Weights of a small transformer language model.
Training: a variant of Muon for these matrices, 494M tokens, 15070 steps.
MLP neurons of a small language model. Each row is named by its layer, matrix (gate and up: input weights) and neuron, and shows model dimensions 64-191. Each number is 500 + 50 x the weight over its row's rms, rounded and kept within 0 to 999. Numbers have three digits each. A neuron's up and down rows have the sign that makes its largest values positive.
After each neuron's rows, "fires in" lists the words (lower case) most often at its 100 highest values on Wikipedia text that the model never trained on. A number after a token or word is its count.

L6.gate606:528531558608550543547550410529539530491512473543477440504499656548477480522461451614530480521540568562468465494515532452578505534522467451540506568458555467530468487510443534500492489447526508499619611541442508543451512537524440575531500549558524414568595512567490429499500442580573439444435436530509485478607484458530548503478668490421512467494471462460450537511411493491500468502550
L6.up606:505541568483477495551520444492438541467453446424423517547479499510458455458498508475514494572471524489449479548474413392483539425515469486431541616418375434508526479462456586576432463515514501520518561503535462527462414469487476520513523548374541443527568540520462406435458553469528439478455426509433520448567522506555505543554619496542493480551513450478478516459514407513461421597510
fires in: "have" 45, "has" 16, "had" 13, "takes" 6, "get" 5

L18.gate369:537457439427385503493454560534572507518574539513537521574473481432439546496436543561533579458555425524425460502521503436429488458530646484476491528477481503465450494439554425496505441470497447480528580479458444483543520609464419533520502430451541478548497554497500538520426495526551514497442507494621409430467540433536484453469477471483515480472485605459381473435468581590488466425540
L18.up369:378470429427499474482487456515496541458500533530546525499560468446526490433579434514528491513511431573549486450433451539491505517611569543513502441528499540594482521453444555411545520533569470434440550554419371375453421489453411597498531403494401519530539474459565451458473438455539482458481542452466443441503529489568560482513515527456513501526484451466537421511497515500469447454574
fires in: "to" 46, "after" 10, "before" 9, "of" 6, "and" 5

L7.gate461:501465541542388497546461556525458531524553543514563504542543427515490496525453511533530549493592363510492442477575407470505418540478534597521506442542479456568540561626506445531495527463505461458514562466463497513473450503555477568449423616324529538575475572494534467489394512451462504528525554510466435453562580545515472488498512474535466556457490473534580447538526561430576462530518
L7.up461:525509464426573489519431521506551515533517495483540478463552466492470567577480527492563536518448504503484547509440545506659549521528458491547513543557541576499480489487438480452422599473615583446427568493494547492531414528459451574479550480544544426552481555537507473472485525464626558620533472505406462512511517558413579443500511548483532479491477477550436439431523481552495624476580
fires in: "to" 48, "time" 12, "involvement" 4

L17.gate111:477512484574522541459493480497501454501533501567546521499500444526425662592566509508558430528445507522508565602461456364561470500525478477440591430483482443464495484516552497506559513541553633533493501418518504473499435500480442525551549517477513498430541542474478550555448588493545504459528507478446520506504580469522526443534497456509589574417510451489537402448473438547461510551445
L17.up111:471491516590484470558617579467516490558475514428382546471447455504507399553446504420470517536534394528419501524515504525497455489490525497469523519499518539507563376489477473481531497507528519477467470428497481490504577504552453488640409486508450466485469569498551569418416504525479490543442522378473557486493587517539560404498547540435531519450437420577607461426416524478414557447492
fires in: "the" 15, "his" 12, "s" 8, "my" 7, "her" 7, "life" 4

L12.gate157:503440451485493486537521533499480506495436417453474484500503486476563529439483452496496369512456506460451516486404380460486523415489438556488524579419422531380525587545548562541484477452508547490539538386463460474481485611568465459537543472522533497459485438547565493423467532438548554472452463590541572452445478589594436501491499551499490379516507507545429604550414538471482429532486
L12.up157:532494559511434388487463429434478513493453439530494459452555541553403558602465514435442483560463460449453485472495420542521564493478519524538425463516511470540526624461465493490469514470507480534479526459415467515514521584480497548599457468515478474468491573479577439477467471466416550408533553527546520488595491550566541480543533553398433425522580516449443507467407521472453517555512
fires in: "is" 24, "be" 11, "was" 9, "and" 5, "are" 4, "sometimes" 4

L14.gate609:618476450617544454530508463524490563519436478528551465541483471526477444486558527418479457495422379563417528497482415541589497449475484502481515570442602351417507501446454503497510592476527414512436550503555505488533496505563568500510433537454446487518441546493483441486543477489509460475375526457480521446547498491471536456446475486467567547585479539485543432436488462526545527559432
L14.up609:468483457504436506537623450516504590473429431484394439517456502547398487548386586505472508525456574527551475547501409584496542443532550511515562513443494376495568537508479513585457527552459513592421521457454423491560498439519506543540397543493462498520535521476492440462429578466495501526454511531545519497509447532505605502486567440558589421538570450557455517413461469585558458552535
fires in: "the" 41, "its" 6, "her" 5, "s" 4, "their" 4

L15.gate130:491493460495448508504579512469493540518406491511568500466520548530424482496459444472524459465462548423501454500531481548537503488419618513471471452389471440470518529428502478492524493515495476546410499495406621655555504463497418469429452576407525550436583489511480527468490588481516514457494495555536417466505468545515522459550413564542464439496518483514433479447619602437460451487430
L15.up130:494479518502454476386536507470537388401458553413420550415544474524551428510509454464468529537482438568467517475568575506493443373464461534433480434497550559533422544488622527572510557498537481487478600514428574544484482469426501481478486479532479526515402521564448484585589514485573457433423443507504464602459505506463564501527524482475553535457355528541479454521463562567486513515446
fires in: "the" 61, "s" 6, "his" 6, "english" 4

L16.gate484:433512566573484594397402443584542556479547482452609470465513493505468532469503421419571524479464495480507531619612437485506464487450474475605543524435511531448457519522549510450446504484518426523514553504465553542567482519464583471500407464521446443452450507531523481501540455460497507569671456496546423452483509506464529432536469419580482561485477577534541511382471459528488475556556
L16.up484:398481495453499498458575433455546575664505500386542498499541422553437563500486484387513527415527478517495503539507585518502515485542494475593504475568577469481487457507548428482528493487557444519524524448571504438494466556564514513518505538493540572391423498560451375509581502502513489476511465529494356493674542481497454503544402441482398538508539562455418421386533501524595455481532
fires in: "and" 45, "or" 5

L15.gate150:514568467579426453535542532476421557536468511531497504525630525549487492525518522492407509491584532567418568439413469454476485453516488481518556562480477503465503435462548394549460528468514485424490463489517407537509470527468558385450418464451509517553603414505451605499585479491488515450646456492588540467522584454553417561473425504459527476483452601486539455521493496441381597458526
L15.up150:425524416442505460521498548516535499490428497514478515591532495529546466547449476488503522502511464471442565472524488563427463422484490516565388544592491537508466463561524585528399374445519521452507498596492494598484402551424531389478557501514581460523571474517487483504512525484546464418587546519594582439601546456467397500475552495482607513493521568498545461449472484572448468450467
fires in: "an" 43, "a" 8, "1" 8, "left" 6

L16.gate647:502519490588417455520433474537502481447458469530492544515500484352479486492460521575381560407562520525524582483514392418586536436544501486431557537522434545396531510541514537409477550484586553428539505592560443436552482487485506488466494545513525530489453511513521503553418547436502474473384476507472513543435502476515557576563448474551507514462590510546428510514581558489545446564465
L16.up647:437592506487505598446440390548439438476593490538557559486448450541524541535517467492481584433548447499476480507406442417523503417492476469531554544461505557541499528453500575509476581521460520489475453493444513547495403482533567503440548516512592442510538499464506418441526520480532466495513497478505446507474534489457558496530554489520508575494440432463493488536458498501520445497596
fires in: "in" 23, "to" 11, "due" 6, "did" 5, "does" 5

L16.gate652:598595523534443523471562498535411496468536449548496460460552502471549532527465540578500496503450490490547497588586473417506518500527434449450562523409538385513538484445563605463495530522457455540513502570410506577528532520429419453545465513402502506439539540565522524546507553488501473509568515498507552547452458548499544541545489493462491564492513515449497524424503459551534532501457
L16.up652:475535467532450492507542532578459488495496513526526493418563476508446484542421536484499494465410490440511457489528526448539590455516433521485483506493606427453455487521591474513463504485534399482447494480565563510477518529520444402428456565482560587489431579590536521498447532579544504486569499453473512436568582448413514440507488478522483501496432487476519544564483399483526603447493
fires in: "the" 35, "first" 23, "a" 11, "early" 8, "s" 5, "later" 4

L14.gate528:529461576497575545560566502388434516534487483431534554476503523520462507503521460499467440537481493454444513495443555589508619513558483511483423531519441524473412529502444482435498502449453535539519518554443613521649511630477500483510469586391451540491528539434518511462419410515558503434534621497448414459544465472428493480419477526520447524507435547461582554486403552573496480554502
L14.up528:514538541422574563405494494538390469472507537486485515505455547517464435526515513502440468498517518544517500567510651484491518547445552464528499519506412503458502545483478464398409519459559535465487549481613478484436490571393518505477465434500545527524583567492498555506555475501554455453511482503490516589606491521501467548487489477494544586545502468451440481528551556517544475405532
fires in: "in" 34, "as" 22, "for" 18

L14.gate359:356503489529501504568485449483521520533426482505528546496494447480572445555552527491533611409509507437526413566390522547550528531494576618502538579504435497492539470498494462512475440508497499562455575509437469544420539457460564454481541574483504394500535376521547565543526530525472565481462552582511472530480568553530535560482497460550466528423519540481501445536530437625547486474471
L14.up359:483555475469487555486523456472529500526451503476451474643519441546486492504484390425527528475462487450500533498590419488555473506541479458511545448519423507592436437494554485465459519522503546476468490495545541486488537402455474497546519498462454525444402485557430426483514509555500545472515613480519455519474531488413500461453495523453563515514533461483462510609499385493574445534512
fires in: "the" 96

L6.gate235:467442557465482462442487455560589493548546521440468516494574490513529399431502515456459509533516473545502511446467527566653540464456437497524518534541578521559482511529454588503370526518337462461514496501476515485403614501555538520532505527465465418574502615466506448489475511503447526542463545529464446422521494537455525558479438505406506572552530500461513448619420599495541565465524
L6.up235:491548630522501428533416511577481527606468543457506511461587473529537548538541495476570453573433376512586483564511506530569519476452545433580477485529493532524468476578464523420497468511587474533433593550420458418512532514585633502466528510563553544516552502532554475539497503508532579505557454481442467502473507487461520543528570549505574637540508529557510488472559470617449495479476
fires in: "time" 16, "day" 10, "year" 8, "2020" 7, "why" 5, "ingots" 5

L8.gate281:597461459472424414389568553420542528554477385519427555349503550478535467489527463513513536435477465527582530534489547543468498510517471508454521557433492432502492476506541499445407456556538466559365495682536493511468471509542446388611511408438501423491480458528514483529492535475515517510558553528516466521520570580473441539512463433568468500478482476508553453544520524491539486515485
L8.up281:497468427525485373544443421470479507510532574532501577568517523486446566463463454540453533519506511437484455563494503537573670531503506465438474479459559464490490546521460480520417460467445515500510495455467543532543537510512515546453519427465471489506489512540496510519423493506577533535514476497505462537538479566464522448566495448438441546443531476491548525628559536483531479443415
fires in: "they" 30, "it" 20, "he" 8, "these" 7, "such" 6

L12.gate448:500497512436498517578496466369593405490466549485478482570540405480595585491480572460581518476478469439456501527573487620506440498530522447480495532596425560528452550526465553383432502477523528390539478595583487480516475476534591488436505437454469570570506521514443482433461526493469546501466482494371579514499533535457527497574495549458501546481518490594480469511533537494517451491577
L12.up448:409451551539435524482477594473558510553454581367577400526558368540431411562430518434478530458480487605520531498483478521483523434481461535428514505511499491436523508454586559489617482528479447565532589436495549541583510495442566503519490531507422465496437477477525501492488435430428505486555414460496490511497513523560528495506524511540499588512501533499552513531418411501451458525582
fires in: "of" 39, "with" 9, "for" 8, "at" 8

L7.gate700:479438530444520473554504439469471433452481448551508463564552496578488476513442563509527512446469582400556443430528455501444623485453511527566507535593570536447545530582461446456433528452414527495476520509530428513516465422567464459476493450457513523550555509494452366496527448483452515464350424519502450516481503510495502490591430528477487500511513590523563521470464452494462474598505
L7.up700:469552502504556535544453387505520533507446401548494429464565589499526474550550553543547503515466589473516507587499544399586554485487515470534436416508538472506460487537475509493521618455548564535375582486493538487671459454564469524526501506482529484426423465469473437487518469609531495466506528445473418531583574427556473420563506535526481381459570561465508505413501519509432564489481
fires in: "to" 28, "on" 24, "about" 7

L17.gate95:487475595530386513447555446416475491529474507603620552501515530548476464433514495542483520493413503418468394444444465471528441533546500593460531548550546461552508478505548577570547474525522503497603456487461454539610457576500523574493479582460523556488449453460586369502514458489487441463475453420474424498430459548484447552406501435544450515607472500458506480514471511582594475517493
L17.up95:441539438568439507519523476518419463508526560537536560524503536542576630465485426603531488578489469429525422440437461549486510549410501572544444477502552555573543511453497588506472492493456424482466399497545488473568469550525390436535505502467523498564507459441544494598537454421467521391452477470466457506502400488515401495512445490485491535532548519451567381479458512551527521474528
fires in: "or" 44, "no" 6, "and" 5, "two" 4, "as" 4

L7.gate632:580615463554470395582453550481545525476491538471509467501509547441502461451479507520435467321466597553526617508482458587500420518435434410476494529431493461434491455533452538585512457479517388508513495469527513441454505543557457494516498402523543479492447506498535566520579507564457426549472469522551529558479447495536451453551529609435530400568466442502410556479578488506486508519429
L7.up632:487533458529432363415491430557523484558505513553603524536456574388510478502526559497464521522447485519493527605529536495611518493549503404446538511430435430609541526555498491475442520402474606609546498471464487536509494603578551499486455444475489485479557488523457505496511619462488430544514433509535503483510526495457465540495449483490477471481544491548530456500539533527503457486492
fires in: "is" 17, "however" 16, "was" 8, "junction" 5, "won" 4

L15.gate131:443455403504471492512514489539456501598438484492560507498396674504518447454458497603540376397478552478429516451465439487579516553457502488444480454558554531540500474591398536593463534531498461447540514445495493460582486513459486471450491458435463559501466483550520505418544527521519536534439534460522514516502420520528490439510577500445548469418457485398567459507524503508607526507525
L15.up131:408577408567500501524439522471485552509551541583526472603462496467530487443499541595536422499523405375544568434494533485395537585533484462429512513550523524470458570492548601451418500496480471513643600456447448552510516454522507469461536487509507461425453499556512497372441445464572468487524527537608387563492495500460514601414482504517518451456545517504544513502574464535524464511491
fires in: "this" 30, "however" 17, "some" 8, "same" 6, "the" 4

L14.gate325:421451499488566556471611538500451426533540486502539492422556547390532556463503470474436586472534466509501513540534520466466504512677581516426500518516513489478517479538535522558576451470540547497477552576580487471691408422480534500400548500484573465525469421568428468413466563421583589441558571444481487481509465498476467485447443474462469459458520515506520425444459523582503398525514
L14.up325:443425449584579570470505512495514492519495482512475453523471565545474531479428511525551578528488501578498441454498549511518504504518464550497361443423520502656502431441521564587469503547467482512563528481509484484478543448482401516479390494477491555517515470585550482466500521553548395434473540525559536462522571500493540498451540510488557482491532456511509546583597465633572572433468
fires in: "a" 43, "of" 22, "an" 8

L15.gate305:520530489579428447524536540528483583477453526572526483596536465430460494545471511569429472543454512569471510537480520515567515495527522515507567428509422452566521427509501490572500499552529507496515503564686552420389458611489556445561495435533518522496501489543443484508526541505621406514499512482513537501545632496508458506503555386527511469472493483508487601489535451454491374440518
L15.up305:446500463462438518412522525503461529395428499562486428487454558459486523490473557459482563463515479532431547469470509638535553460508552455514491571536488560430541435518456499552460480488602503534564447502508562539530523508473477440482531543471528456514509503563612507517602405546516499468534526532519492506528545430581523486528452485411436445537427536402462492554460450494497420455609
fires in: "a" 23, "ncl" 12, "1" 11, "that" 5

L5.gate336:488414508458473442468544523546452508578532466537481449428458518472459507561499507378520480533390510422439472467564448520616483460508564535513586495513489464494452579453512523494458525527387532503517462563443474480516519520472571491481523470511492578649512511434512494519475597505595447489488541451516494444533550467558589518482527464623557550390454490538475542518528505451431499455449
L5.up336:550555594491539594537430472464540512390489465509514472551498496430510544438599482551577462561480500402469422542532500489439570496468489486533511566537591522521550529490530465530568503497479468557546556521551514468503453590554511534498474465524476531342523550509528447520580410463480471502510558494411598451544468568537505580512470492534497523593456568520514511493536533510512498558493
fires in: "such" 39, "same" 6, "old" 5, "later" 4

L5.gate504:570405513506479554566482455475465488460484486520493520469535443521551575491506532484509435560483514533493532461525454521632537513481514450429522523535568494441510515429590450532458523389411443532478528519493533487520560420542547551518475512501468466488505440544468511566450456491512493406476526430558470540464439472564395467528445593489459515430532628396431455493529454504541569531537
L5.up504:551567473446523531573599459438505604501490522560491575548539573562526517498522483482451544527522559507408473495592485544540421432603550467592378471455437504496504457541481549468449491517489555579505495484518537474554501573519490556452492556473520404590471550494463537518473550476440536454493459564586491429571485533406489491528493469393478389577473459516498512470515491436541486398497
fires in: "years" 22, "year" 12, "world" 8, "days" 5, "head" 4

L15.gate176:527389547465509464492633447448479498533428519507528496525587526516479475590471504552435491455472429589482596460530470496580533525548584530615470453479520454616574431578479461462489563481508482511484621490491491558470513446542408479526561553509512505490475552464440489516378495536451507464466516502551456566487528507547460567508499403527486441347543443460476422411539470475493463476502
L15.up176:471472572494460497400487483558556521510559491460611466562519564537408465462415594551531451499548481468479551438522530418481465512490454494510493542423516520473535431542593563523495563530478461498511501476424508487470511579437451489535646441518470516446458498516474482478497487477609521518534570463451382608423479484450505561438509493518485474514495524451479519479441529421530481554446
fires in: "the" 45, "reception" 6, "its" 6, "his" 4

L15.gate62:468488550458375552473475365453529532462549491579495499460531548509510445553477515532486473563532474482467429444500513449547535448442491500466526505471484488564562477454561544449393557489520514400498536517497517488601504490496411382446457463542515614518470561511526561506483529431509501500515459437466507529483432460529497580540425542528600590465515547456537487481485463486511460524432
L15.up62:553563633530412517507535444575450466541449470472524436524466564492453571432517504463521467369516505437567517556450543500499529394557470472430501536503462483480451538486615556439540515516503448453546451515510587521551477492470454547483528502479431412457404477559484423525486381548480486504604542533513512556478490526480471498529379467456532395415479534457562462498432453541504516536466
fires in: "and" 17, "of" 13, "in" 9, "for" 6, "as" 5, "to" 5

L17.gate404:437546504424456516486503481491481455554464505468532634632483493527426468598522502468448583601571573566501481437440524489476433507572544501539437494553563497513464518536536468439526456551501474536509508504564550607521558589481600513469546543459456511557409549515552483587443587486490468558489538517393506458456483440547542558595476543523485486409524473493501411541523507534515466484444
L17.up404:529485534481458493412480502348498478433484523501515454481490495432506422453521506558484576521458504501613515459456568596497419450492520587576568584463468544519471455493549524454452538500620594514464483506593447496446446515509471495537481473469516599507505449475475484501575461573533436577446570451463457451573505532585576534492482512429519558458478496545461529524485442452455502492538
fires in: "of" 56, "than" 6

L15.gate39:406540433594484486495590451605446514524504508571534429498460486498468456436556536453470483461513582423513436619441503472638573451469465554445472554507506436423510522532520424514526446488472541501466504493588477481459527487471461501591476453495464536404540544504532584497568482500443605525482550436521494498562552535541585442530535496434572455498551499540474425469521488605410495508513
L15.up39:461536505473454504469575536536453512491549552543492460499501555511538439499508471544511533457412406423467565476517327512486487493465442493506464446528510467535492527440539614520529510463607531495505456529413489435489572522495466418521487521501362493505441437528503504585532581478554531502522496498584436529529459423512525545398439444548531572542438505504479558494476448500504498448503
fires in: "the" 87, "a" 6

L13.gate541:530515558447467522443488501508557483527505530492548465516495571457489577521531548487562509539473554468445511547549481451478569561506518470507545349547504477437403534524547447540504427415471501456506593525455463523556422566441527512582529487450514499465484572520574486507479495456468511537602492487469540371486492497535539553508423495502425502536577451372485433524497507532553462542421
L13.up541:525459441432487426447504419496499492566515449500454462504515496443516461438566536480453476561509547466391467510561458537475516510511519566601533497530630460533570608499480494547505456555457472457507491567542580462458543496535419552486437513620540501503518494467510455552551541524452455527502478471458467553488526473511539465452514509504547511585534497574565492539517495557427491425553
fires in: "as" 17, "by" 13, "of" 12, "while" 11, "up" 4, "and" 4

L4.gate154:433510558467518543448505511530508483549473530413560476508495529383475525474585434469552518467536513452520438555483448501386571430503415615503437595603568540497555497405516499426471527544567531525510547565540442408492496534489477440627539546575560541446387578503447494542444500543518343471535462538512570494453488555461440451471456527515514513538557490381527476512503544480434504511469
L4.up154:467523500598568458469429505530556489554491517479526490395511524462543582466483505511517482398515500410470413645504494441505496543458483527541450511510579534544525532513522529415456431514460480502519593544596524439519519484471451503481444445560536513544461559367504549573535531529549448614495451531449448472569492522425442490475554493401559589557475552441445481473436468532462462516485
fires in: "no" 38, "noddy" 9, "i" 7, "to" 6, "a" 5

L16.gate101:456428508449465475443574456452367452613465446511416491576511514489495520484495560510483573483472490528503418522579426544535508451507494549486558446485508552541517461522458547498557446412503401539512538541582446510426439453486474573401504467529499533422526542525533530476473535488536580530547521477491531502456491428565613532620428453509526545440478511458425408499433482528542406478505
L16.up101:482501468574410540465524517487447456522543556539441543520497593547428386445342484447466480539429491467480485450530507456443545500518493526530428442505552544463518565470450462478505538424501584391570554403515526467492491434456531522378525482481490526473432460535520423549490534547570399489488563454499501567524412556498513459454522447519413524562612447544556501475475497490474465588523
fires in: "to" 43, "a" 36, "on" 4

L15.gate607:373484500544459511559434439533469451574415450471448428549473546472466470490561471530497442416469498475472470547498444453553450466519491523446519476508565383435443454570529571493524560558500561522530575460483496494519569472479509485569465529433482479512446524572484462362518417512573504517437542542436563497546484480444483503535486514552499578480426512487489456515435542473432550434498
L15.up607:460484482549452358509633486563453459558464587509554587509561493514546503598543413480505563597498467543553504443529491494530591508490422536511556559475462422486595502533539525563440523499457480416526448548513491461484455590433542463568506517499468423474473535526471491445556580594502452530443424461492450523511455509530572465508519474533446504479425496441481491562521504575467490509544
fires in: "s" 29, "early" 20, "the" 13, "its" 9, "his" 7, "later" 5

L11.gate508:498490489555450482547516570569537577400487551433440454517455551531467521512587527478561470512482524400510603418488413520484463516502518501562550458418451506471456441494461517467440478458465366575584500500516533531589565591503546534501535487440433469529485545545461412406426565557550515485473541500499589520509506607526465430463498551411373418484502475529460470530507491445493543546480
L11.up508:518469537498444435502545417541589518535478557546571495509535548550459462450537448460513497500529456473548615544533510582448502352488575531484482477454498458554464579528535460455508528415425491555507516500387429456478462624483428464537497477477377464498456520478554496447511506520535472551437576470472372526583530614573438505487563481462538426611512469454425455376463571503522474558516
fires in: "and" 49, "was" 6, "soon" 6, "then" 4

L15.gate582:532611439609507446485427560520535485589537525489454465498452525530512458435442479463525474528540452455496540440613521429480554523484534495470505456448552443456543481606549553569532538488485496590517530525478619511519438474446555493465542554408504462494535483530555493542529550498542471497417528483499561430473536537448486400438467473603449531474555540547463501397502480473524587516459
L15.up582:431557550536520563509489389489484512533421515500519592482512512581485545461511582453464438388533484497487518446482503455509539537511491470514425533438523448530485504447604408503403581442420464461502482468390476518497512527485589449438495515468464470505478453570536430499597562508518483513525497470391436513458504560524512504591457445452506433523503516462460583420595439595495607447522
fires in: "and" 99

L12.gate405:455498524490508489499566481479453454539536501532539479395436513459361550481505482526413434473427513461468542578536548536515461502427528506555563485472514593546467506546618512450496517381490479478498388476476424522555529575491531439402502475576298446576455514435521440458573438484527553526577532460528472536511451532466491518527470521511499574470501472406532461437525536623442512557504
L12.up405:502483460461564488625473482516557552546643501556527470476472489546547425364443556410509481458518506395512503438548546502459499448411444467550559511468525563485461561496549432538495506548490525562471438521533460513570504587526538538558534525424428451514461497462522416479513493505588535486505578503475505507553500558511456533585518506515554560623422522474541488423499489507548585537484
fires in: "and" 76, "but" 20

L5.gate551:504495490518510539534528620516476515553572479493444497540476524534570515447493459387524576532438435540488432497459446460542562449479542535593538516471549559489534526457546483561428546579407444428571532445501457448471490556462452510452426401508467507600498509446545485471477479451570424443456505408500564551550468414567547501524517528607467476366561442505358460473490536464512510502460
L5.up551:430476429469537447552590557585536591563541532451503493511540549471538474439545403400510566519489470525449445474538442441480534504477557512509514451495537562400513384463549578581471566566436477414556508530454526409486410513409537455502480499471467501506419505518486455448477538487515455461529494524515525547514482533431481452538576563496564448460583471464564470551434551577533563602458
fires in: "such" 24, "later" 9, "civic" 6, "underwent" 5, "work" 4, "978" 4

L17.gate97:506499578506507599417498516449518474558471517446458542498470457603480459553455497562485548470559557500459483440483553483529570524497522481474508527454517538495459457505498529452451475494431556485579517573478566429527518517477582473572466435500565516525422501585510412477472478432508527431507534621530497459634509456479578506460546515495565480444548449544501578457483556486541467460368
L17.up97:474559407499514560514482476486548381539514552414502400516579492462372421491478509537474506505556435571394494533502569446447410461437549471497539557445499452408466482487589553499483532465491398470522420541555391536478497500624510444481373497434487535517479570597418508448483434516460536483540536598500457489585510495449514517477495543470561475479522507560531453429467464530420389525504
fires in: "had" 52, "has" 8, "having" 8, "did" 5, "have" 4

L11.gate655:446495627462483557514574535560483445588494489495495438476509519467557498534401587495494490573498466467500538440511586518549544461471389492558407476488443428400489478472413447472402411574555528544509528522449532453570462634525428468493456560544449567435456651429418492416537565518535525462459554456446523544520483412498487512546565438500521475567526474477529509453450505520470551533537
L11.up655:501430502565499463501590515426548417552587604443597446478568564509516469454550617514513591504532415448534460535440594484396611482565445567431484440499445520560451427434445561448584519501521424514495527495490529435581537489513441457543482424521494534529540474565499468500477474484548434580500464504513531446460573493464535418553480478515550513533469432438506474532431477482472480466500
fires in: "for" 17, "to" 14, "by" 12, "of" 7, "among" 5

L5.gate149:512510515458585462484509610544564514426431534534446412395452571489565485595528478492566635536440472587594442446590501451560449475446496518515556572426579517477463514499496519483469524460388547560443524469459426517495500541506501508598554503470506409498527507437488560467437434555485461516557521435524531557470526491462495362401449434652483586439509507513473601425502529476481524524484
L5.up149:487443473591444442506566610543444485580514392584432555490461490500549472483510496464432564547514526493595569554607565523571535484526467478465532473528558448477497484541507414507477474504458465488427482529449516518573498541503487570528452503431442519521473477421486508400457544628554501516495397448460577525468512481501503456473553533514431504501527543482425554495572477540432479459454
fires in: "these" 16, "such" 14, "there" 11, "they" 8, "its" 7

L4.gate160:495566451593512463509527547489546493508382505557501524451553550435504493526558501467468645452527480525482415527505521450506553589489527500482490526456453475422418514563436541469502551495464492515525574536475504574585495523543363406504478465374532423593434586584505501462553452412507461523503520522543489509504567444479455476465443543474470453451553522482493554576499444480525598509400
L4.up160:522551451480545441504508441433568539493405506606427561444561505589496530566556426454500609472463574491512449483509517554466554652423561487425401443378445468487458423532524539484455545459436503524527564524517480534528502587444450435507456512546534528641500625609555519437544479466511448591517533416491506519478490451457513449474503531378511467477485506552469483597524509528484543450402
fires in: "there" 38, "where" 23, "the" 14, "whose" 4, "whom" 4

L11.gate388:469459503474546427432485547422584451411540452485474514607477505460592599532477523535542460582477584522630508513567489446464524557553549432480492581522462579511471478544526532446500608411547505379582490414450551547505408622541533467581547538513432497517507476567555451489495414494531487463563542421466603482502487492480458594487515547587479452523468536465451519490499496535509470510503
L11.up388:482533462522556526439604545505425369430604571518501564513501528590503458525587611534521511487492524475565410573524384442445442516558535500473512558505428429502513483479503553440421443444532454463504472499452463460537448573563511507487575488506457524496488464486564464466425461462614466434577512486472501394470562496491497520493449453508400455497474504463493534586501596491523458512612
fires in: "who" 47, "that" 12, "which" 9, "sclo3" 4

L13.gate478:537530450403507457545529544571521547452488466471422558538518483475461482550515537508502584510491536545445453485467494557487422560505475498616537529437537488529489461455523443503457545444367534444459545499578515560536561536554498430454526434505426472468530531541531495416605484492408494501589572529400521481564533482557560573620557523506421477458485548428516551506502583506531423464558
L13.up478:538559501513576472621530542525498517555440510487554546386361495488482503450453529502429500498564551557475411509493441467407508535447510471529473529558538479439426540536518547470465480479539478522611518514528469400556557517540598465509457487499463457499502459531496480456613451494591506412515535546506484516519532544473494500523409457554479478435556533528603433522487435509460473496548
fires in: "who" 35, "and" 29, "which" 27, "that" 6

L13.gate193:489580470515453539423495576543583460549496633505508521505553566652506486494508569535544543458460509431479559582488595468465461505464569501451525464532485498411454392415542496482498535501520539521507468524458441471496507524454511461455531559575428483533450475456459499545582488491558500552600511479514504496480544456576417438476495506467495486475504501443483561497422435437443480503525
L13.up193:514560472549440513501595452531467443595477430476509525496490428470466552452416530490526569548501491478564358469472612491524545563471620467514507507518487582469518442522384527493485493496537472529475470504517542470553490467455449484455486562422597587528492564467474467486513513478567536477469497552544469418531471475461499553488448525532436445404427527508477474494460428523529542457416
fires in: "with" 21, "and" 19, "to" 8, "like" 5, "for" 5

L16.gate83:507545483526464577547497571476511451504438423610526532472641432537492512513516483509522393484530541475531482541474418490460524392457459519584576468488494467475513504536504539521466504516613464532505479488506461403529474488489520513462517516492420532405398453565444409566531515502575484523578455436546507500525478471413529545513504504461471481455544549375492529415578496499390452500490
L16.up83:360481482513505519492492413509518427532523541533484497496504469465480479430421483433486470516418494542560525485493409447507481567477486519497476398424549610494537413511534459536489531615575552602475477542443481542437480503623522438459389535521611445535482514479568500524454508491546552495518637501427536472541557469390513594508492521518395514554492418443501532508480442580511463513449
fires in: "noddy" 19, "no" 18, "a" 12, "or" 9, "do" 6

L16.gate309:482485415578498592497476472583535407519557583470524453467474490426466529402518543529409557444443537492444445490518417433453522515450571480541566528503596501555512562426512503541446458425476430534529566479533416484469530547427483580521517494540522568461613463559526562461344550504559553462491516468563511483506564421568540459462386516465459508511491440396580537545459426474437490612506
L16.up309:534524436569551537561550601490442485541539561589415517528558477458499482582487529502550427484523555564449576501610446592432518484482430413595508561497465529397518470480543547507486513555509489477483485500578547519510506468539528510441551487482524470477458502545531436513443468580575432510594468584423534550568484490452509455512497476487542425396526499514548580502552460502544500476517
fires in: "a" 96